MLP neurons of a small language model. Each row is named by its layer, matrix (up: input weights) and neuron, and shows model dimensions 0-159. Each number is 500 + 25 x the weight over its row's rms, rounded and kept within 0 to 999. Numbers have three digits each.
After each neuron's rows, "fires on" lists the tokens most often at its 100 highest values on Wikipedia text that the model never trained on.

L2.up609:477520492496583536482489508560517517504489523514518516550465520475522471504457499488483537545500505540525487529508501520521482509475468454541488493497480502498511489520531509521542451486511498455543530475474476507499510488487435517508524487505514486474505485459507516510521485508514467490501483446458507540499475483510488483504514504493471490478447508505543538456502504535522488466488535491506519533503502491496548465474534508457524494495511488481473479510514509486505552486502522
fires on: " int", " Rock", " moved", "ength", " design", " refer"

L7.up549:456492506534462499503477464529448490471538475520510458477543533508491499466517467515486505484485483500510521519458513515477498528506481457492487522478482509501519533514523504477477533500468561498458515535522469542520471525549488497554489496508534508555543480483488517514503501461475533497512503498517528490488512512526496570527534514520517510469462448482520517524501464512510472500504467469515515447464484511470511508504469531501488505458487505517483534500483502506503464486483489
fires on: " c", " an", " de", " r", " qu", " rel"

L2.up118:495494479512515543447503549498522495498505482493498501502451504512510566540460473473522531509532525506492472503525482498537491497544483527480499505490545473500545483479440495530495494499470468529486500529523487490473445497511485517491503500545459508505479474525483528484477467511492481522507479488553488545515527496469500494462504457500508502521513515473502479508524542524506485553412514508533521533512507496529460511513481491506511469483521522495528480505487534522500507487505549
fires on: " sh", " ch", "ly", "ily"

L2.up552:483512520503522531482500453502532484478473485534487483469490483515514443441482519530524484493478480536487512495528523509542533524507486470466511495509482532482469586517479526515505478497494482480490526505511458498530465500522504482558526528507532481538502522468514532487465487550537454475527477513470526498463519526479486479485523521504497482473530543491524543475506523491465529513503496500487491457501460498513499496495471476477454488479517517526512510528491495485517496484460455
fires on: "if", "ong", "in", " Cont"

L2.up178:473491461464530495467497506466518524496491533515536506518519470477503574534501499537469496525490482465533485516498468525512464500514513452482482494504481497539499505463499520573483522525499498548470506519491478511476466507470539475516502535517474494497498524475511574509510541514506464520537452490492523489506476507511494541547496493507493482530489486486501481470438506497489507528502507480501521458461479494489506514494509538433499499488518523500522491514480536501521525532459488
fires on: " H", " P", " p", " c", " C"

L2.up633:488544483513479508505509505485528510469473491507520475531528541524438443496490498517523519512478504476482516469516529532500508542506507525467531480513506501515547477505492497488497512502493475485494476504451506491503534481508499501515471486482535499512510490528443507477476518484527501523459486560469458549535534527539524494511522494504436491447499477481477488457491519452545470515471483496534526497482513501525466469449494505511516524542501481477478519552492517476498490514467511
fires on: " she", " She", " They", " Co", " co"

L5.up438:506502524504451476498531443475520548498504518528495473499489456488496516511504528511499444503481535477491530544501506514531488511512516497507525512522501452475475526513471472493508461542491464516535499474506514523486492471505450472473511478530542503490479526480481535522514478467536499504470491502531485522494464537487550485459508468512515501574501480501470492494475483495481482488480530500539519519523518476493477503442506444494484524522470533494529496504525515477466465543489464
fires on: " eng", " fl", " dis", " tra", " fre", " b"

L7.up290:491512484486497537497470504473491505466516499540491490522478489494522515481487508463519492443497507483516514501531560472484527533493495512488517507525481468509499512508536492519529497545493505485502534511507501521505421494492549505511518446469515459549473500483518501514499530531488527465517473479461585538527494516507516523508513499537504460511529452482496505464498500497531512481469486466519517519506486472505530496538490465561510481498488511481507519499432536489508478537479505
fires on: "or", "in", " A", "if", "umb"

L5.up292:465504503500526435520496484537509533511485500512483477532486472468460494500468500513518489562507510510509503507464571499491485527493508525533542458504473485484490504512498515503501503529459481507508456478518454494505464534506462496491536467488513500520526508478506509480526515455492511453506473523469536494523539532476516487449487531537491497518519499520452552485532481512515531505503536543464504531547495477473496455506516474448482484500524494513510506488532484471532506517529502
fires on: " int", "alt", "aly", " refer", " Sal", " Mex"

L2.up172:552450488468501486543485504470426520556530492511494493499480546512504523533491516533511513519469475558498508485507489481501513481517478504501513465529511486480524494517500447509527498513501510509508535527523455473516492495474502503475500483474500513542458464480484520511454484509457472501502510491441470524513517512492489539528525496528480508520530472490496459512516505525452451526478506510478501485528474517512496549535490546518523504474476502482501519498545498495477510512540445
fires on: "ian", " The", "ican", "ical"

L2.up74:505496483452524501488491477471443506487459481517500493538498530450457438537516483533510523525452481517518505479501533524509483513489480519512452463464488532500484551471518458539493493435430529513508511483545511531516505499498513480484475521464493480502507510496499488487493480525475509469497498522538500496526526494527480514481502491560517483516497543487448530515530467473513494510449472510520457479534497518515517487479523507463520505495505479530525487521497497514487509486493477
fires on: "ts", "side", "ches", "wards", " before", "ince"

L5.up315:458493495469488457527495487498483508501504476489549531482560470507517524503512498461466508501526482457535470488490538501526499417528505519521474484511513499483506468509490529508475488513528524500476557498490479479536483516509452482469474481544517510505480537478511499527489485518486506510507497461489497506485493530514516453488510491523470499499511491526505453457507481506517533522545530503530476473491530477483540502529488493493466549486469526522481575483499461487479543508518529
fires on: " |", "orn", ".", "id", "urn"

L2.up357:507546477498543491488485520442531536456456503500498453533477481488489477551506456530497512523473503520500483507540458502472471530476562487476469494530502493456538484526527532463485463557509484468505509530495500497504475508487530464458497482547499557492507522471491522507516490525473513479533536521518496501507493534507536492507512467477525512471481466488499512495527475482504503480540483491506530504491509473499508471533507522527461498494485516476508486489485468560472513521516508
fires on: "ass", "im", "duction", "les", "per"

L2.up204:464494471488484519501514518518549530513481515476470530504500505563474530517512494519512473498480478489531479505480524509492507526521500496491443509470509543501517479467520499517498548501428568492494516499494478485526483491488475491497482496549484527483522530521467489495530473503478516456476503531455493485474490527505479492505516492467493495460501498485523476454486509496487538566502460475498483478531480494493503461516502489480475463471497493498504545501573545474459545510494513
fires on: "."

L2.up76:495484490487522515529471494509516485511501499472456496526504439456506496495497508529536509530510500513471475505467529538493476499490465531488519479496528529464502506490525526506469502485453514529507500492524549507528444488497508537486480517477461556510524481502466537536524459457451466469495500490523466554533507517492520511511506484485499469493490518528465527504478500524482515532518464492481530488501492512483523484454538481515517480461508506518503505482488470514488581548482538
fires on: ".\n\n", ".", ").", ").\n\n"

L7.up265:506527494519465550507536480517478515496502503497486549476522470508523520528529509470493472511463473511467490487477456522502482499527517522525475485531539498547429479467477521528477456534517532511482536517478484502473539522512514480483481432453490526519506500479469511514479484483497491482523481500460465503526514520483508474469517492504511510459511488510517522489498508445531514544504502488509458560472465470493491507490463507483506492497552473516507506514556529509479496503463489
fires on: "um", "ol", "is", "all", "ago", " pl"

L2.up480:478526459449502494493484503533474510507485509474527501474504450523469498518497467496526487523477516472511524513465519482577519515485528495530503529503512524524468501507538509514524483491458502512512487477476496446506557545488514493485506494512485497465509466513504511477547484452520511498520502518498472489524480496500509484521511509452517482526513426479506488466514507460512519524522536460482442506521486505510467535500519536496476511538476471503463515542493513504559449515508520
fires on: " all", "F", ")\n", " over"

L7.up30:499486477447505473495511450462463504524474530553451449504492492494554535514531481494543502525537452522494513515471480502502488525534475475490530492465518443506524496500479523492519468502468519512494483500506445484509499527483527497508499495519503502474523516512486518519485494562515486484504545508517497535461507516474539523530512481494491491545471462468522485518480491483488491493512485515483520448477473454458537525501520496458497524535495501527515526543500454505472523508488514
fires on: "ur", " p", "y", " g", "op", "ra"

L7.up111:524503488477480504498486488490551525505464509483519488544524499481477482512528489480437524491542543497521476472484515556481502495467492477491484491456537516487489514490485492464456531484533510465485539529528514475496502532476486522511469517519506542500458513488501545474503458460491516494513560528516525495468507465512485508482449485543461467476534473531493511480511527538500515490503488482505475510492476523509547483481508484509506524468503544481460508539497477463541460509494474
fires on: ".", "ro", "y", "it", "ens"

L7.up491:544505500497489499456492507534455495510508490518494485478466562463539532493480509501467494527542528522532536475509493548492480526508506466525501539495498461545548492500529502494525500505485494478523479456514506485487482527469512484481480502492506484488520516505555496477535543567535535482506469504417512470526487495486491477482498497458513495499558508465513527485498509450480491471514501445484528495473491498522457491495492530482505498466492497504523488493498464514498543484486490
fires on: "al", " att", " p", " m", "g"

L5.up179:500476527491471509496490526488512498465485503516515561545472537551482485481527498505506521489443518524502510544445524541491502549505525533486474478500506533486493476534506486489532491513493529490490495522491550469507506469514491471513516482466487518496502485508480497500523496509528512476493466487495481531502500506496502476534531480447453508482464539512495487479480491494523528534513471460440486514526472489528547514498486454483521509530459489491464451514510481479488519536575514
fires on: "===", " all"

L2.up377:542510522533495505465506503433519469482516496514521476504501463504506506538519525510479519489528506492485483503522504463516512482518497528535512462527482489514462563519473480530530501499507448512491503496525528550504520526508506518494533482501522458469504518517514483523480445500483507538507498475515506489532477541498510529471493509490491538480510525492520504432529542480467509474460497463459496468505486536480495497514550478488516489491537480495497511565468543506471449454487504
fires on: "ect", " L", " Gl", " Dr", " Port", " Fl"

L2.up487:490509476489504536493528477505531518547524478512519505492460505452526529511485458479528513518498531523489484498516489499531523523502547431482506491511508498539537507479513481493554523514475536465484476494504488511459510493533463498511509515493486510515451478431513548545537523523473515517507476503529514521492457505488535548479519491498457532488511491517498503508475527463509538494478491499584498463488500509469462540499500457520505509491485523534524510505508512475505466491499477
fires on: " sh", " Sh", " K", " k", " j", " m"

L7.up35:498489504491496509495479488503520513528465517520487455494479491461489512493507497512479551528546500501497470515489529514472494467452462514505528526519517549522485455477524471539480500525459523533464506467474528466487499504514484540514497466541486546536478474478502464504532498481524513499506518477547503502512476547485481518479487465486491495420490497506526528518482485481514521512507494511478534515497469511450480476506473483566487503467508550567522482477491479496487493518473512
fires on: " be", "ro", "ical", " sub", "ide", "reat"

L5.up490:487475515486507499473519495524524500503541492499495449483503457475484485507483496516515503515540454506532481515514555487530560525483472492532497476486504497512504536487506525470468510527482453477512472509488474521508529503500500521522498474510485427514465484519509476533479461541446489484541552464524488454494496462492525512462509475535491551510511498516498484526480530475504562451509509507524481474513500549490514469495540518488509515497487482460483531461520519520499514524509479
fires on: "(s", " com", "andidate", " med", " histor", " Com"

L7.up464:540527479485481542462478446514512482477501493458524527503495485524523525493468487487531483485472498507516493521490491523453515506502521558467489477521516490504485539506502460513486484495476508506486503548515514493490509467473490563522496496462516508512467485481533473483485492517494516495540481559473484541483538482527527512503475501443520483478532525499477484463489512517504491520522561497526511488485456515491511490570494464500523548479494491513473509472466520490460535524535539
fires on: " s", "===", " in", "\\", " rel", " South"

L2.up401:517515486506520497465485519483513503499489492518497483540477476540526504483468544486480489505510492484532509508475545506469532528518499512499542544542490482490496542474506468491479482510492517517515556498512511525483541510489472458486481461467520442481471517506498541476515525534534515505502493492478491505493517501462468490491466444456475492497533539505486531507519524510515511500515471471452474544544477514454497536493585491499507475511489517486501436499482474532487490492498530
fires on: "on", "ts", "ham", "ter", " West"

L7.up449:497486521525513503519516533477494497490500535443492477492483506491485506529519529491491524475524493521511497483511450454450524450525519505433515509508468485511520510515529552507533507531469478518513511476501470519474479487480512468522517516520538523505525463458479492482476469511528492467513462510494512474498536504501479531559516511474527525489500519489434487524514451516486449505496496494488509510492500507508474478516496470488550528465519515461507568478484444491494472481517532
fires on: " S", " H", " Sch", " St", "-"

L5.up161:503495502517563521492506508499523464460540494500496501461498555500490516509546486480500525498477507522534522494435514493508461504519482531486480476472509533492509512499503513477480517486488527486480528529501529575466513498510492497509483507488468474515527479481493514518447453519504488480514516482461524502492529478490538485549475511497495498457493458497477479441495490479518487549501471467508501520472513508507448482495501523493511477544470467452522539562518517517539479499534495
fires on: " It", " she", " She", " he", ")"

L2.up190:474524485501543450480514443508507485533494448515485511499551538515569529514492473506484540524470506517502530518501480520537495506486499519485494558456509439476483516486498487521515531515486486477493502494499473469480491491492488478491539508522516466509504485531510503508519513523507474498512543477520507483528489515498481521493490528445483476487511532513519484518451501473464545525436510489466528463477482509471463496473552477509484498496502511537518505544503516500542468515460496
fires on: "k", "T", " m", " k", "ap"

L5.up393:495502483507470491475542553471502557473526515510523504455514484529503518519464493484507482472510489473520505511498525483548472498448521501463549480524531472533512494505484459528550504479517488503499485494482516508493476472472513507516506509491451518455490494475457507571497532535547443515495513513497485503510447514469511502475527491483486494480465522500555479543480532490500476530487511477526550505486537519449485493495508512490490486522508524512481516485455521472493523504469486
fires on: " h", "ately", "ly"

L2.up560:501496480482493495465482524520503514481483506493536515478521482523536458522485471507461533479473478469475471506542561479509541486501501527522510510512511516477500461476496501449483517493495479495486540415543524512531481462489539436519507529467453539497536524501501476523483522530518492504474478498500486479485532511485486526469511532513433505509494536486492541498519494538466469499498500508515525454524501453501491491495535488498461539473515543510521515505494516485506509489511504
fires on: " at", " G", " University", " Sm", "rop", " College"